Part of a small language model's weights.
Size: width 160, 5 heads of 32 (1 for keys and values), 4.06M parameters.
MLP neurons of a small language model. Each row is named by its layer, matrix (up: input weights; down: output weights) and neuron, and shows model dimensions 32-159. Each number is 128 + 24 x the weight over its row's rms, rounded and kept within 0 to 255. Numbers have three digits each.
A block is one neuron, or neurons of one layer that tend to fire together. After each block is what it responds to, as a language model described it from the Wikipedia text at the highest values.

L8.up86:125133131113107115116130148181112129132124119138142123090125123065129114113197144150131100140116127126100087103101100111123137158120153105108132145148136122137118091114118147112100166148137108137136096143116171199169127120135082127126126162137093122128146168113100174127143151147117114096122124147134110161150133101150147092165119165146125125123109120119129121115126169150108107133124
L8.down86:150145103179129124150131141159155117150141142117111098144125167116126108141068116111126105139177133127119101125143112146136161139115131100165138137127096130109133169183101099161133146134127105154125154122153178140141124094145143112104136141123165137060127101126139119169117131157140140089092090144114169109149143150143148136147157160129133136119155142120103151145109152105096102142088
L8.up91:160125113106120103113104126099101160161132105148179155073131128117108096147152152143133132107132126088135105082105120153070141159123150097125152133139129109133085115145133129132105131146148070131102106160093163190150133111139097147110122140116128144139158132123088147125137118140137128105093170113126138170123098111151126096132107131151138115150146135150127145136106165128120137153109
L8.down91:135146105177171130203147164164111139170137120089132117142156102113140121126086078113103085134141132118128141106103100124120125098139145097130133112146118120118162165157084133116126119142127093189110159106138145143154126134150138171122113120121132124076111059106148106157129099138122133128130126108121132107166158134124131170167121144131161119154143127148106147122143141101075103143111
L8.up271:135123089146123121128145129151136117154130105144112115124138123098114129109125130136120181110131122143062134093109141142161138165132160171155130144138175121165156099131092138113138164185130084132121161166091135187128094096158111127144113166130101169101147109113128103134123110129129134118096126108146144121114131116133079102149100149101151126175138117151092144089123145126114149143152
L8.down271:112094123178112129140127141150149129154168161097132171114142124137144134142116125120117137134141136113112149103166109157077154153084088133130182072150081144115119147167136116099147113117143105136138135136152150126151119147133122126136113127137204135082114118122166088175095180136167108117137150145138147159143124145096129127129126146120121132140143083140155193116104120140129101135141
L8.up407:150122137139129157137144123126106119146102147115168146118093105115113072143124101148118159139125094125138101107109079112147135125089184063075122122136110105168113110107099155200176104123120087176126105131073143151098123119130134117149122142136128119123125153176125137129167145137116113126124111152124138154125128168121136149156111120140108113132112089127102126134114150113144170169098
L8.down407:119163137136157098174146124116128148170126143134095106101142193134173133119107118108113122116228141112155140123128135174129070118130101104133132147138130108109157159155122070110161123148121091142132154145173129143117131070106136102099111114135137122148128096122109142105131133129142136116143140104114132109160128162132138139142126138121134112123141088151161158109118160066116095125115
Table row-start cells. First token of a new table row right after the opening pipe, like T(otal), T(urnout), 7, 201(3); also weaker scattered prose tokens such as per, work, found.

L3.up265:125117131093114144126145063136073155173163085118114134147134130133145141121094107137118101136114151132166138097182110116150110120108100106127145150100143104086069153204156139114121133103131147108133146131098146090086161121089123111130155101133133098145141118122123152119084122119136135138189127175126135139113130124143116146134098122103145136121110128122119126095106077142104141165125
L3.down265:122145155174139123152147124133132155107119141096093165128182139135106130086104131112109116113148090126145115119110142130117115134104106140156107126108116126103098120087142138117157127136102184153156110149086133137119136102126115149105149156155093095130112104140104091104145120075102142130201051115146139154127134114110107107174084094122137126100134121145090157138136129100130101124144
L3.up316:057126142176142115107116091120130105146117150128134108106130151094126120103114129120093137136134144114121161121180113145084128121123166144146138165118131139090088138117111172169185124140133122133118133116148138167139101127087133128116104162137106102132123156114161105134153147116101132105162143127065144139156119087148119138064161171082124158121136132135101139109135106130104102132102
L3.down316:122191104155067112113122126132160134118153154143136118145134102129159134162116144086093138125129103176138137169150106117100150112099144123138155172156136116156126107117156116165109162109134146119142106130132109116149155104156087097163152131120113123131094121145148160148129149141144125112134087146146110140159118130118109140164085129123132092131093129129150170143127140100118131122116
L3.up482:169105140144130127139087138130134092106137145167132107109105149112165120146106091134145165127135132128098158143129168164124140071117164111126131104135174127122093099162163134110158165116124118144127160112145098111146116123105153118136146110113127104107132144090108164120097152149090148136199154166152139156137176096119183136089116132135118131114132116134111115146168122125104118121085
L3.down482:125114165134092143140161141077113135107123108108129142122151120076124102102145103090146114122148138106145182116147094117146197106130166145112136166180095170134108133103113106160113121144097180137168145079125074107139104124142102120120115164093147142115112137149122125116123124119123157100144114136097141143124129158139144091134157117122104105132127151105172165117114142089149161175115
L3.up584:097125154147124147105154134134150105135101117145129088154175116146096138119078154142124172156132152123116162138198116122117144140134145145111117114109126188127092095162124130130190074109144086139113122155131131129131135153133126092116066131116102144106123146163163146075142116160115129139147148117107120142148100117111137126077180116107123076103137108153120122141125082115138119145089
L3.down584:101173146122106102113133149113148154105189113125124137153122106126122085144085148066123144125084103160106128154151120135136078079131162128113101124144133123119169132127177107133121149168156159122097150116150102126138092068130171074127133157119140146127119146121153127104159170138101109100113138145169115157136145113116092101129130149135155131107109117157135124149138136125100109140105
for (word and prefix). Mostly the token for, as a preposition after nouns or verbs (income for, known for, nominated for) or as a word start (former, forward, forced); also be, not, on.

L4.up494:129133104149123119140103104109167121112137151111185143105095163165131121153084126117126151061127134180144148120092126120116132140117119124129145144109097128143161106131094124141164136124123117155140139142142178115149105111085092108124147109107134085148169133145146123146121095161148110184140168098090114131125162156164153105138136121168119108164137071157091151094109131114170118118109
L4.down494:123160163096152142104123119093160128149106116150105116112132128125152128130148118085153148153074108098098110109123119144112133112111116093158113116070148145143138100121138132130120090080100121147099115099135112109139134132160138127086109113111143129132120140132118149142120106173135152076109113098158105145109129144131158126140110151107162102137093081112137137073131104129119103162113
Table numbers, mid-word "and". Number tokens opening wiki table cells after a pipe (scores like 2–1, win totals, ranks, years), and "and" or "act" inside words (abandoned, Alexander, actor).

L3.up142:149116138106095136143161137163136118112115160135122145123174153124150139136120160121126099127127108129098174156076182136083135110109096090132162130141119140082127100162131146116141135128120111126157108135160068122109122116105147117145088156153157083147140145131084123150160150136097073099129168098174162145130163146126161116121125153105179116123181139124139143144130114134169162113145
L3.down142:117120103068152143137089114140092128121102131106144105152170149088133165141116108108145090111157175097102170083165144159147136140138142114117100105146131148113158123158078118106117126098079114147137139103162119111146137162142117095149157141119113160088141090137106110128155151121136140107112130141119145155104193122097111121115136171156159102092131138103146189127155151143144131142122
L3.up264:146129136107119131142166139186146109123173141112142121139164108119139151125133112099109122176119127103114160143095145115109143126112100137140141147112127160083135066167128150127176114108126113134178121140122090102113142107137153127148090140185151098135164159138115167153124158119100086075147116102155144118156129139134097112105147147084142116105160123134160131142169124132151132148151
L3.down264:120118110085165112152109101152106154119125105110123141144179163122155144138104120140138086105093142097100121079161148106141101123138162138138076081129141154088162145172132114124124095071107130112127141111175087123146125154119133076146156134136140158086131086116105104096138171132129125132119126148129133173138138112103132126104150124166139103109078150106138162143184161122150109143106
L3.up506:095123138113127118136148121125161160076126160079072142134140113131108155171145197102149103111123125136128092114060105144133131103109109129109106137130089110128158147087137149096104133130127116134121106155119098124159139051158137146115154148118134080138127121132142119150148125120147119149132129150156118083101124166133117132171127110150131117144125168123143129142120142126158093127168
L3.down506:132072121081165146142118145134131100145147140154140099141080108142122155151140135115159116103155138115125148116110148100146156170139089142130123140072137138119156140148084139105131147113092080165115094158135136150122130162140105145125092099154102141101152111125094126148139162154092149147100156122107091104137112113112141124127108115138129129132136140076117080134145155145128091081152
L3.up592:142117143094097144115170170186163133121107150106142133120155124162168134113150109133133129115135117109080122127120129117137137108121130113131095128135153131122089109118160135093103172101121084104129121148132111110143137150153152137100127086140097088111114147127154156134114179142098108167130157155174120133162181140115107125128100120150165074129121108131166119135197135146141092128126
L3.down592:142027155088134135149099130117128119125107078107128140125137137129118113103132132111151097138108124119152187138130101145166174163159115172110087151157123114099146151124133139152129130107115117139146111067100077110127104119137129111106136104099115141098141122147099128104133102122156133107152128159105101151085115143112132119079149099123142170136125128121164135130146199140135126151137
Preposition "at" and fragments. Mostly the preposition "at" before a place, event or website, as in "Stats at Pro Football Reference" or "studied at HEC Paris"; also "during" and word-piece fragments like cont, ound, ber.

L8.up2:109131133144134106119079120095148133142153146122122156148108090127122084143129148156145073127141113088134112157142125122155145134100161115114133103138121081129125120106135170146167129126119077132153080129129120168146124103145095117126109159143125138138164153096124196151085149146146097137127127149122128136129159141123100151143105126161132122118125065111140135106101161119132135140123
L8.down2:126066117122109110130144173154131159127162138133135112127143127096123141075111101135130139121183172091127136153146129132125163111116135118137132148153133097107135173181124157107116123137108087131133133139134176160081055097168133150132149104110132137134086109125143115123154131163127121115137129133111161121139138133124190127116101122142168135103126086115122115114116143111083098139095
L8.up181:153123133149127126132146129093119159147104126113191148144124144101152162155128119150123107132123083135144108124182106117133143163136110087121100138123101136124136107179113184140175099122121090122158150121141147110127107080129141105127095121176158166142178122120159123149113128125118072146142120129115136130131119166120139172103084097097131125122141103136107139122103096131125180170122
L8.down181:106109130120135088159099097100122163157143128103113145160130124110136166123100124119132156104166141102130140117131128152134072075134123121127124157159140152119104160174093092095137111119131099125093099105147095138074083105163144125129121082115102122144072115163131125110152117155140125162140104157132145146132154102128145125146133100124156114109100099122116183122159114072131103127138
L8.up468:119143101086140108110115152120155157141125114128097155140147152128136152125156178137122128187124130113130108163147135124121154168161116093148115099144128075135116149134154123142121151118134138075166125097146165177102075145113121097159150180121148175147123142126114155098177139126096130144151148119118108135103146149119149092115104142127151134100153140130136177118138160115100085126094
L8.down468:131060119119091100153098117157112135100135102122096136131140113128131134132075124173165138151156171118102132137121074098157126130124085114139146109162109144160139121149080143167131138125136138133151130149130113143132078150162140096117176145124129132164135112108175124133137165111115075111143107091120116097153136131152123145104083141133112100166119121127081120135107090096107149105080
L8.up590:131141116105141153111160149149135129128118108107135152110143145111109130151156129146124093142129138114110108139170115148119124179108142134147080146119120100130119150167118126185153115070124110085173143120087135141203089100136153107124125141128108137143135157138090133133136149123065101142124192126090125179118093174133090148125133120128117128135100120115092152162126123131093128123103
L8.down590:124113114110138114138120132096136127103124126080104137168124131131123172130121108136119127094172135096104125115117161091139105126099072114138130152096109156109133163135098116142145154119103088125140100112096130174130075123150142126123138106090054116176082117132119124163147135101124127155162104112112103150125162117107163110142120124140171079106096131091093142133119133071154123091133
Table row start. The pipe that opens a new row of a wiki table after a line break, as in election results, sports standings, or filmographies; sometimes a year like 2019 starting a cell or list item.

L8.up319:164127127123131101122128147152111154161133128179154146111168142140113122126149084127131163111129167127151132095145122119103120138167134118149127128133134147162173098155157140117133177160131109124077122165098172178112113098164102115111077129106126152127125118108129088113136088136134098126116145108158157147126116134126161100135119129123142116103118130135119126095141115119139146119136
L8.down319:105161127165120132151128142169108122145155118097115174126135137131182108157128109131100109121132129152130150117115112148102078138137092102129150136174141161147064123150104100110138093105139089144097139077151136129136148157114145154110105153155141093086114122141147126129135111140171100150119130081139153132149124146112103148136150150095119156131158138178139185126153097118142099142107
L8.up339:125120127126123106119156158150103118167162129138116113072107118082169139116157128134116153129113142114083142122126117106133135170131159200159151158131181159153178108109140152091113142146126123126124096141154103128126100145120106138121089138119106153133076108127125096138099125140115120149118096105153122115127097134134118104127116136099165135118100096156136113074151166122120060121125
L8.down339:113156130145091151089145133139159118142150115149107136164118130142142115111122146143135123142222142124109136104188121144116150146112103133159150117147119133141109158172130082118146105098165152151110146121104129102107171163140142107134141157159167132121121119138176112167113141160135149112097138149123176130149106169131096119136129132114139151144164128103144180130114117118116099134145
L8.up508:139121119164116124143123151089154152162154125145110148109123127105108129106129158154136133119138119111178133114095140099149130118099155139132117076150147111157176063117063137126129177167136112164114120151140169162135126112132089114095093151150116142132131149120125142149138136169156155137121097117143130146129153085150120106130098123138160117118148102145097127111105124114130115126177
L8.down508:111106127171103138136108166163104167140146138104127143099142127147123132113151109130111121124101164137144133127139119193139144135166104102119170112170110156141124157175154149113146090109075116136131146109155134095124146160145141156088103111127172154099103091141141104096128150159167133148113120106138157094100149143127123125133151125126129153134159108102139111115125116135076128139139
L8.up594:147135128124125143138124132051160122178152134152105134169162107146129149112126150121093090112128134159157159153127125094102141120157113115142134098118137119149175150113123094128158158129118139118119145104146136129174094162108168129136102115183112104143154141142136133119131108101124104121142124136155136149120185120101108169137115129096159120141081105171094161096124105118149144089134
L8.down594:137180156106091128145121117127138156129107093117120145110140118124100149113175126082130114110137130113145121087141144116113173140160073142163136101187127131126138142094135147121119136097159093094121084128138082112135126159146171160151163141145096125159126131123130098105160178133164130134149135125144122135130140090126182074111121148112146113135163108080082117133144090135126113102140
"At" word starts, plus fragments. Mostly the token "At"/"at", either as the start of longer words (Atlas, Atlanta, Attorney, Atacama) or as the preposition after verbs (performed at, arrives at); also mid-word fragments such as ack, ok, ent.

L3.up139:104127117059101140119146118163140151139130118116149153154135123131122098157133137129114122119128112123183136070138131111146138114143134106119134155114088126163145123119194120139087103151124137150111119136117153104118126149118102117134089152099152108135122157140137144126156136142141115153172134175120103142101127151111153133127097148095122174124139166123132137087112108128153119112131
L3.down139:105206138102138122147134165140125139118135105137161135140112128154093161125148124129172136129157132105124109160095156158084072169067132110126122083081163088130118105089110141133129112093157160150135100117125140142110091149102137145111160128147135114110133110112147109167134145101138141122151110077181134134128121153109141141117083115114143148115105108126101115174141145128093094103112
L3.up284:104115126121129094106150102087173098116111132160132109103134143139117121133128139100168123104127116104119122160117104135127116128071148115117127131147101150105124176125159123159151117133130138154115103191092103117085118117136147162133134129113132072115147151142120165153151150174134121183187146150098128130142103154123174195119127104119106138098132111089118140129112145139132130142125
L3.down284:107157138123169109135139128114141109175143150105142153100107151136126171150126116108184108133112139175129170151102152105109182129121125143128127126148127174148081141097146124129140139170098102135121079147163114147152114110160067134142101135146125138122102116116149112092160156155137164159168119125158171161139110127110127132145126105139108097159169119075119153106164144106100132125144
L3.up288:071118103106127151094142118144170134146102159110107111144104106137118125172168151141107173137130089148131125071158126124130119098130123128130167121130098122145125115099137125090153135155127097100112131124178113129139124141178112122105113152105159123102102118102142126058205082135126104156139108109142101110111119099123146148139131172135174137155128135079113128118117125135146120175098
L3.down288:099130125068121141101127141113142144106136084146161128167108112157093098142142133115190149133166128121133116170112145132159108160102110113149152122092166095107133134097074135131103127111141117140114083113105097143124092159097170140126117139150102102126128139139134126151155135126117149101097145111131174086103148152143132123103135133128130168132098147158101081143115139144163166150141
L3.up609:123130111101126100146114144087184103104114179138182151110118098106115100125141096119136164104136108116126132100106129136111100113133141101113163118133137078155090112091126130134117165143138139105115116139086107156114128086147123116103173130098135128103091105113147106159212072168134106151140148112110121103133093113140134148145126110096128146172123110121150149122120152155067131126104
L3.down609:136141124128146133122155124135174132121116136145122097114116142156134130182162115141156110152176163124147127168075087159127089135135088150166148137121136139118092150105118156114108151134123101141133122096088145087115128160085106172113109140136127120095082135147155130124145101144100127114104141142099151144094139125151168099097122099130127144138148096089096090152121114135105174158113
Split-off initial t. A lone word-initial "t"/"T" piece starting a word split into fragments, e.g. t+enure, t+wice, t+erms; occasionally other starts like med+als.

L4.up594:129128133111132142153092127098064077145158085128145119125123139145091114115103144134089142134125132175086151094167088151155126125149098115130111144156141138195125110093187143147100106129134097100136119089102097148163109119091153116136111144122108114137132130123133158118122164127129134148100133136147137082120124172161127094134141152126142102135147114085102125128115115125138100101119
L4.down594:150144146124137155120109105119178109155066131137148171117140189121094146130129159180170123136191118103123127158076132073141140130117153135135131142152127150100110155114101095150119120171112098109127132136074134120098127090131100138135132064121127143147144142119110174116148137146110144084130126117172119113137136164134133144149112156103102123103119148151110128147167125108155160119130
Mostly "to", word pieces, table numbers. Mostly the word "to" in prose (from 1993 to, thought to, according to); also mid-word pieces like v, qu, ilm in names, and negative difference numbers in sports or election tables.

L3.up18:121131109110141138155076100128082173163120090107120118132063141154148121155112117120154155122117107130138068080180110156158137102143132132119140105144116137125138090092137111101112117154134139145097159129064151141115103105097129098123134102107132143123086112165162121136105107120144161162178113125140096149109120103101150136161072098136100131145134125122111106118141137124101151129115
L3.down18:107157151136111152122144110130159111129128117126132111102101146186112115085143144117137141162122096121116118107096123100126086107120141100120164127125108133121123129108115141155129115173104119130127127124085148151134105113141120158123130132155106136142191154089124128133147103110094146125171104101142060096156137116143144133137100130121122117175154131130110063110070106125129177126139
L3.up239:114123073138176136125126128087144178123097128125093163124122115166104113121137135131150147133130145101129063075172086132096127159128149125130157095137123155132189127101125127151100118158139117169124158148106139155101104181113111108117074162134115159124134138157131127113139084083156115154132104134110133148097100131101142140122113072122117135113149131087150153105109165114100137128151
L3.down239:135173128080079152102148140168172100141146119163118110107114146194093132145128137149125155142157097167097102128101134085053122121076111125110147141093154114126141113126115107133111129120179096126092129137103159130142118103129148127124138126142140117160168167121137134122138126129138130135137146086160113103128126093126126157140075146126126107128153132108139093144139103120119139110088
L3.up274:115124124105135150135093141174112182138176126153122111139128161118149126163151135140130134140133121154160102099111162161153159145146101131124079150139138161084090120182109118120077134142122144168102135102130171150108105162132142135139113122099158139118104137122146105111079138133136153115145093131141118134131124109119123107173075120162145122101116114135099127120139137178126106158091
L3.down274:131074117151146160115125122159080108134140103150103141187076140105123149084097119161170149157123101102160111134148087130121136119155150075121120116173125134108134100159148143132167110109122132114153154093153139123125144141155110132122172115143196126095174092133124139136107083123096098138130086145119111115120103129129103142136144124128122151132138150132139098103121122120137162138138
L3.up498:128126141126131140158079175121152190099173147138118110145142123150168162128147143138156124105121169137144141087102131174125176123117126108135155109124142148085187085140121155107131129132120112156103193111152138113148107180122145158145103118109096104113128158106128114134101119099185124132149089140122130126133132146096136102132076098177148122134173121105126135117178132135142103119110
L3.down498:130076117117113178106141116130115124153135085101132115143107106120095118110123120148155137130164101098114134150161101066120177094114104124110146154143127144116183111150117115140140146082117133101123137117152104136159070122146090120129129113138172126155158094155108125139142138104135103132124099120085084082165082080113119144124116167139147135100141126088154110115125128097143126122138
Table row start pipe. Opening pipe or dash at the start of a new line in wiki tables and lists, e.g. rows of track listings, squads, election results, infobox bullets.

L3.up167:087134147130140101116149137110187074148101146120168115123097117130103120104123114124141102122117099115121111204105117065106135152122142152151099137133117115156127139117130133133121099122126126130141122175115143118109122107123149150118097100131093073120123171163152153140131170096154126190145152151131118098124145163143155186153127127103120129093113104120140149157117108104126116146119
L3.down167:159186118161149094153135133127134155168127127073155162109122131134130149138135132132197111132145143145145127148141157142135184124127131166130108132112143128112132149109173112143146154166139094129122086141140137111113132106144114124142105153118102146153124151156135124077149155154118093153171142146158153148159105138108153128108177105083087127143141144086147093134162146128101114111143
L3.up196:104134149128141113155111142160127076125108133140153112102102160104145118118154142123152127141120127157115122156121132102109147129109174158135115148143127160137118158113096110078147091166114142112138134132130056112100111109098118094120149124087122118091150118157126146124127169155153111154148103144124116127114149118096102106141129140119123159104121148114133153125096176137149150129104
L3.down196:133082121140141113150122114132105150125128164137133134130116155091101142121117132099186109114129149124128111124144152108155142120148209128121100138167147155098143129138149105131105125150133082119126111105169105157150163120133125117131152121124129151096144129123151150120149096097132137172133163158142108114168175132138168155175145152104079127122160113095171073142130152134167143124128
L3.up383:127132124113135096129153087123122103167111081082130107145100153113130119138127149117100126101126100144127118186135125082108104130119106126147121133127095129165159143122127109098155065102140127117088141124099157117084145141113119118136100152149140161155158082166111146106105104107165132153150094113096131143117090112131153156165151091081099126162108111094132131149075150107119162127156
L3.down383:102246141164147133142133111132170136140129152096135154115160166133143104134143121122147132144086132145113101136132167144130105135111110114110130106067126109140113117085126132112117137138127093141094107189145171143146127117125151165112114147150092130162123184095139127120133154170128127157128131122159134131151154110137137157135120098116113100139170131127077052140140102115115122121119
L3.up618:073126148147130121124141139128165118113109252133131116124135129161092144126122147136147107166135105130104133100126120110085149113098138153146156129137133155095104131122129153144135115146120138117176108139147138170111130128145121109119130125139098129089111140129118134117203116115129071139134160142143133107139129117148128110110146171107147119095127116141130160136102116128112128133080
L3.down618:148095098093126112123101135120165127143095122160127110156134083135138123145133113068156106111212138126124138152139097107126148121105141145141131140176163116103134127161115142164111163158133116127140114121095121088132124131137138106146145146129140161101111107163127118117159129135102101111139142137123133159138127113100108117151143158101113151107128122125180081158144140154150135127136
Capitalized "Ch" word starts. First piece " Ch" of capitalized names and words (Charles, Chris, Chile, Chorus), often after table pipes or list dashes; also mid-word "a" or "up" (waiver, bankruptcy) and dashes.

L8.up196:101144109135132119118146156133131088117111108152101086097159169111114099090128087129158163147125154124144129146087131113171128096142131108124153097123148137109167108121096102075140175162125112104092117159125162197124122131126105116156134158139114089119144135113156144109144114175111119133112104092124119114142161126124154128164115155144110135112117131100116136099153119100141076115165
L8.down196:143143101135128121123150114144186150121117142126131142103119203146118139141109134081145132158112127158129146144130064141079140141139130117152167084121109157120102135166134120151140122089110118124141138144176145118122139114115162167146152154129173124102122151116148120146118168135178118105083121102122149135137120153108160136111134155129089158123153145142106158164136110109061146147101
L8.up305:142147125127112128156157127121095117112119068073129139154137103091110163106101149161110102107129088147102133138108124109148119140079100112136167153119113131119094080128112124099105103119134126137126160138138124146171162122133141106129137168145102098131129185139095180133127147165140145141136176120126128148104143095179113128146116159158138142155157139094118126124114132162104088148154
L8.down305:134163127147146105125099127124121119112114099108154126133127100140106143159133126086145148127103113133108094142147139161136158120178167130134113080082093134118128144166139159160124128130062135128129110122142119130143108122155111151087162101087106138098137136103106082151092131128121175120075100154083113110088135096120116104164151150144177110114118107127120144101097127139137158116152
L8.up530:133120144145108141103128128119165095119157124149135118087166108089148107111115098163119127112127123111124183139104102133150132130082107162123132105143126117132137100151120075146149166167140104140141134165126092167138137196110140142125143134112084088117136127122129152189168144119113146098155097124127114124135128087107138146167093125127120141166103104109089146108094121135138090120154
L8.down530:152159137154133159138126141130174137149120116130128059130140169143122154138139135058128133114166112118128109076134086100086145139102111116178166088127116106128123158140120130153093130129102121105149132121143155141128123128118138168121114127108124131121150112146123143134130153152131149117124146173108204140139156159120121117132110112139129123133172138087098102128103133112079125148162
L8.up566:132127103128140091130087163132117125145111103161105096070153148095086074096122147121130130116140144099108142157132105120123120091135139151120144162127147094149112141109154114105176137132139137139084132165086136139155129127128078137141161135116102140119159102143109154122115130132138184098119108099101118158151172108163084121164146149107127120159117163131126119113111150117109096115146
L8.down566:148148163169113159171144159127145136116170136124112159086123098123140116104128144115111101113077113122111147154106094121123109154095144121141151066100121089155146151134123141161096137123111085122138169138175147110138134091120185165151113130098099108125154135115149092144141114127176138083084133109113145121116132150111169123139094139120143156130145112119118088154122136118081090126117
Passive participles, mid-word pieces. Past-participle verbs and their word pieces after was/were/can be, such as found, bu(ilt), writt(en), situ(ated); also some mid-word fragments, decimal digits, and em-dash placeholders in table cells.

L4.up18:116125113152108134063103100147143117147177115134118094150122111145155126136117156126110114056127126113117123126101145127108123135102130173132130125123106095118142056168114087140115150160129148087131132157066141090119122166157154076122119129091064102161103151166105121134129114136150118131088155116119132138095130189133141128127126130145111123163144108161142167133144155136160119091119
L4.down18:119173118132123131095077105104153108119121133104109121162105093123124115155088122092116133161116105117125131169144100110124139129104109127130147118166161091112168140135143152098142119107178174154132107130134124152136110142196137099121134103124169156115117125113126120157112147188173107123144110101117151129123084116123117125080119141145144151114131145118108108118150133130125137104174
Superscripts, table cells, word fragments. Strongest on ^ superscript markers (km^{2}, T^{−1}) and on table-cell entries like —, 2009, March 21; weaker on mid-word pieces (chie-f, tele-p-athy, dec-ision) and slashes.

L8.up265:112139129160117163116160150184089144080139137132126128138129149083108113178136087127135133122135133147097143109137142116094122120100099128173192125125116149141143119200102129127177127122131111144093170160153149160129115110122120109118160132140093110120123176104098107109182147144114143084124140119119124177135118130089117133149159064154082137124138141099147144128132109094113138100143
L8.down265:133140103115176162107128125156151112091131105111111172125109133177127152187164110135092116087068125138136116137089145129142134126121161104136163141095117149115108103136122085127118142123140119131110151075157137162123119106153128154142134125124116104099133089135119140132158146094156126127157085165142087132119086122108120095151163156130134152145123139124140126124134123063110107109125
L8.up436:105109126116166164105136151172130095102130159138133090132133131092097114144143154118142092145120167153140123127120135106166125137131192156157128104130183106149184163159111106152137124153103110085117134119107122144123115126160113143138113114117045137128075135102121103088132119138120126144099083121111129130132125137132113175139116088114092137100113101130081117107114151089108126090153
L8.down436:127116107102112147133171151131160122100167146121112167120118156194092128103115092099108134091145142114121133114120136106076147144080046133130162138088124129125123149119167061109165119125174142135107122125119152120099123142116133102157122125142158131122124115153153112161146171130143087130121107165141131114104148164126169119130128152128126113149144105113162135144106128159140082155122
L8.up613:141127095144117138124141115079163171087159119115133118173167144140123118155098100115134130083133122127146150129164145183109127139106090156159158109130088124114161095183122107150118135139137106099109153099163087128154135115103123098120126126109085134135125134093137117121136136120137129116144163078146138145130127074119115160151103091131133154119166132086109139166111109122111099088159
L8.down613:134162119139141119093124130151099142109111095121156122129152105174090127148172118132123139098105132140098141114086099044115150107139130130130123099085150141145082100126085183096106141123083115127130103105146139117125092139159116202128145119109064112093129134175144142101113132092112126139153114151142105132109142094122098105111160134181126151126125134121097138104153137141134162162154
L8.up617:140142151157163141113150135138116138120122113116120126155115106131120112156149084109109098118136181122142123146129153134126127107121154159141126127152132129154205176123116085168101113119114142096097146083114154138126099132129158160137101113111052087120078171125116119095179091122119095106119125116142117145156102119129119132134130120138099104106137098106093152099169139108122161072117
L8.down617:138184103106138166098140135149128093134124111126138151157138178156119138123156064088145135113136155111135128106108155070112111103154063113157151109142126127080113085098126141160158147107194116124090128142114139138131127140092188145135138145140110118140143128167097090114151132114124130113143118137126076137135135133115117095105152167127119091147169142106107144128128112155135121142148
For / word-start pieces. The token for or For, often as the first piece of longer words (Former, formerly, Formation, force), plus Re in Revolution and c in racing, racial.

L4.up369:140134108138129132170135146153101142109161127126154136103143130151109101149139087115171169144126138164168108163132108108070129150131125126129143133122100178120126149139141143123139094085126067141128137173122130107128095099078109100131136080161185144146173092125126131105122119086109098153133164127119121093098150111144142116163119090131102123122178105108146136134121102127119142141141
L4.down369:108090167083156130137167111118134123144139170118129152097154123144101149132119141169149143121199119090120124133118136101115157124093158116170139120071107122136146081099131093091155124114107136118126131126128110160112139110141104130080125111117105129101122126118118113110152090107121140107095074115179134141137152098095135124154116145102172122168141164089150180125120126088087099143129
Mid-word fragments, year prefixes. Word-internal pieces such as one in alone, ist in consisting/journalistic/Historically, and all in Kallu; also year prefixes 200/201 before a digit and small numbers in sports tables.